config.yaml
hidden_size: 384
head_dim: 64
norm_place: "pre"
qk_norm: false
init: "uniform"
optimizer: "muon_variant"
beta1: 0.93
lr_head: 0.00936
warmup_steps: 200
schedule: "wsd"
train_tokens: 921600000
dataset: "wikipedia_en"
MLP neurons of a small language model. Each row is named by its layer, matrix (up: input weights) and neuron, and shows model dimensions 192-287. Each number is 500 + 50 x the weight over its row's rms, rounded and kept within 0 to 999. Numbers have three digits each.
Before each neuron's rows, "fires on" lists the tokens most often at its 100 highest values on Wikipedia text that the model never trained on.

fires on: "D", "ail", "Aug", "Gr", "gr", "K"
L5.up441:491486500503452417561585572426537417584489434518458427567413492568526574497477569507438468446568650454510510416417482508492516598472481499477470416491509560641507469487482600485584517528565493550547436500497455500519590427565465569458533561534464478533511533480510536493543496497484501486

fires on: "ro", "′", "″", "em", "on", "ed"
L5.up269:544510437440511406540651354486432498442515489497525518532410469461425567498431448406504511520448599441467469422508477466540490551467481531504525600579502524567439432567460482518414539537543514430420447544460602534476466501493489561563507536522395521504543518613575474480528427505493466559

fires on: "at", "Comm", "th", "au", "ing", "e "
L5.up323:539502509566487420506575475448527442436403450539440501489387406381498631528500434540573545462504519458472483459454523516465455514568592545567598490567470526466518480424488519477524495457461504515514441459470470520569477459437542489505557497462611536493479553419470503390381590482464503546

fires on: "of ", "us", "n", "curr", "op"
L5.up1009:429531520500434538480496505500442527558444488567530474563517486593527515507492505589484533476456422412401517462469556502485502431515516476631489476499442520477378514504492532479504434573574603476492446503444516423459598501455490468397506494519496502574539556449530554528450473489477439441

fires on: "sp", "San ", "dec", "exp", "s"
L5.up882:511540558535414536527441506442427524485453501492593597552482538483532448472473537510473465482429524523484582467568475490518454449515538447496463499427510452568454404562503661594516472435443445495579567509474373446498475560546502471468479467399453539501543477587511510561473553511469547440

fires on: "s", "od", "es", "ph", "si", "n"
L5.up824:513474594545486477530457557516485477399469469601496470449551519453382548525565496461508476436438520533508529451466553444510570456509477450426505523453431521545595495475524586577526493585583489538489452470517544612508451471488458543485484470540448553494431436551578484398583577430478544471

fires on: "l", "es", "dep", "et", "t"
L5.up1441:475547441540528539539520454544475519451464583486522430484544468490569479600469535549510580404413458517535557502577441522525537524468565532418473459396483426477451508507561546527578466425473537497489574465551567546557498491484473525493558531521592489462405461444462491476561516474459550500

fires on: "ac", "Can", "t", "Cap"
L5.up1506:440421476375429441438472462412506557491441514478542491387467509565528563444499480470577519481507551451480472475480554549502409519574599478478513470600459520502416457430522580456488467511506468504527412541592436461456548509410524552429493431461511481515477548475440486579485568469478516471

fires on: "h", "under", "es", "ph", "le", "der"
L5.up847:477549546407603511517428512568534530439616536551553555435364469465549545592519529490547535534459532515509455533481558518525443407613537516386499504470574443535479485547542436488577538466522406582537539469512472476521502537445412477459470500511478619528494558480522458536523489441427450518

fires on: "-", "s", "a", "le", "c"
L5.up741:482490516439487449544496483450392468487446599528531561447424539525518461534512480495540512496457546535431540470587519505539523491464436501480496488436575490539562620494500525544389517410527480505457513445544464479427592543552540530465513576548476478538424490485517540529512545426502496539

fires on: "r", "em", "0", "'", "od", "New "
L5.up905:528496515573569451506517523524491591436561440612457541493421436520588506526489549482539505554532467526478477506551522559452540501420579527378462469470515430552452502535472486599446519473481448592399475536522423358502489554483595529488536517448461566426483506526489556518565574378524443424

fires on: "ed ", "ten ", "ted ", "red ", "the", "used "
L5.up1285:548573492437500495568509477489471571549406429398556473457526518502528498571400524557516517474504453495489561500567516516471483467497446479477499557496536543490545513504536520535473399501452497579505507518399529516530557588531587397482484411529479469473513539585492512401449536462468378463

fires on: "le", "li", "$", "year", "ond"
L5.up51:486519547525439487648464490488451523556497500536564532516475565625517545498498501504518556473488555499445453480615542545440442450574570470558419462507468512484500508511475610465490466528529538513474504518508468434553488454447548415507505465410491485550409456512476494558512498508440398577

fires on: "v", "ab", "ol", "er ", "li", "is"
L5.up1420:479527621521525522521536415463449516418460475448535512552539470536445476480480515469508543540555509563424500471489547534443504485445423476566434494437571526546450513534453445575473440468485416495507499508466478424538525519554486468584526485530481444498532601499560481495532516476470561448

fires on: "str", "b", "exp", "l", "gr", "emp"
L5.up1054:478455581522445455534570563468483565476590499498516560575437479537505463501555491496474481520453522424526551549460457556478511566487476561503474508621454538519534501549594584586553617396496487556412468574568558465532486423458483472625481471467500453495515493472549493516494553483521478500

fires on: "of ", "while ", "S", "is", ". "
L5.up1082:508496568451448572452529465529512483578484536408519434510466402536516521428433535492544475397508559487444517434571609567496525462463508553472520443451483526490427484485508511509468527480498486557543482522406469477520536607522505398534473504531531464506483481422534532478463414540432543485

fires on: "of ", "to ", ". ", "t ", "ast", "v"
L5.up917:501455498443459492513503417559480507502545515541470496489411463525493412519552507527488496536591503596443448480502527495500472492442415461470547417492410583499479434475478527555404491437482537543552499506539502473527540481510476510445380535527517528408530623511488481558506524549456509426

fires on: "h", "a ", "v", "att", "P", "H"
L5.up639:414546623401491520472534526439479503464555460507558522537543468504468396539569479493485529444417484497499479532501576482552547439577400533587396524580510529486510476535498479440533495486486496543504478608495526496492456454488502458452488512501517478475544508461503463411465525560533535465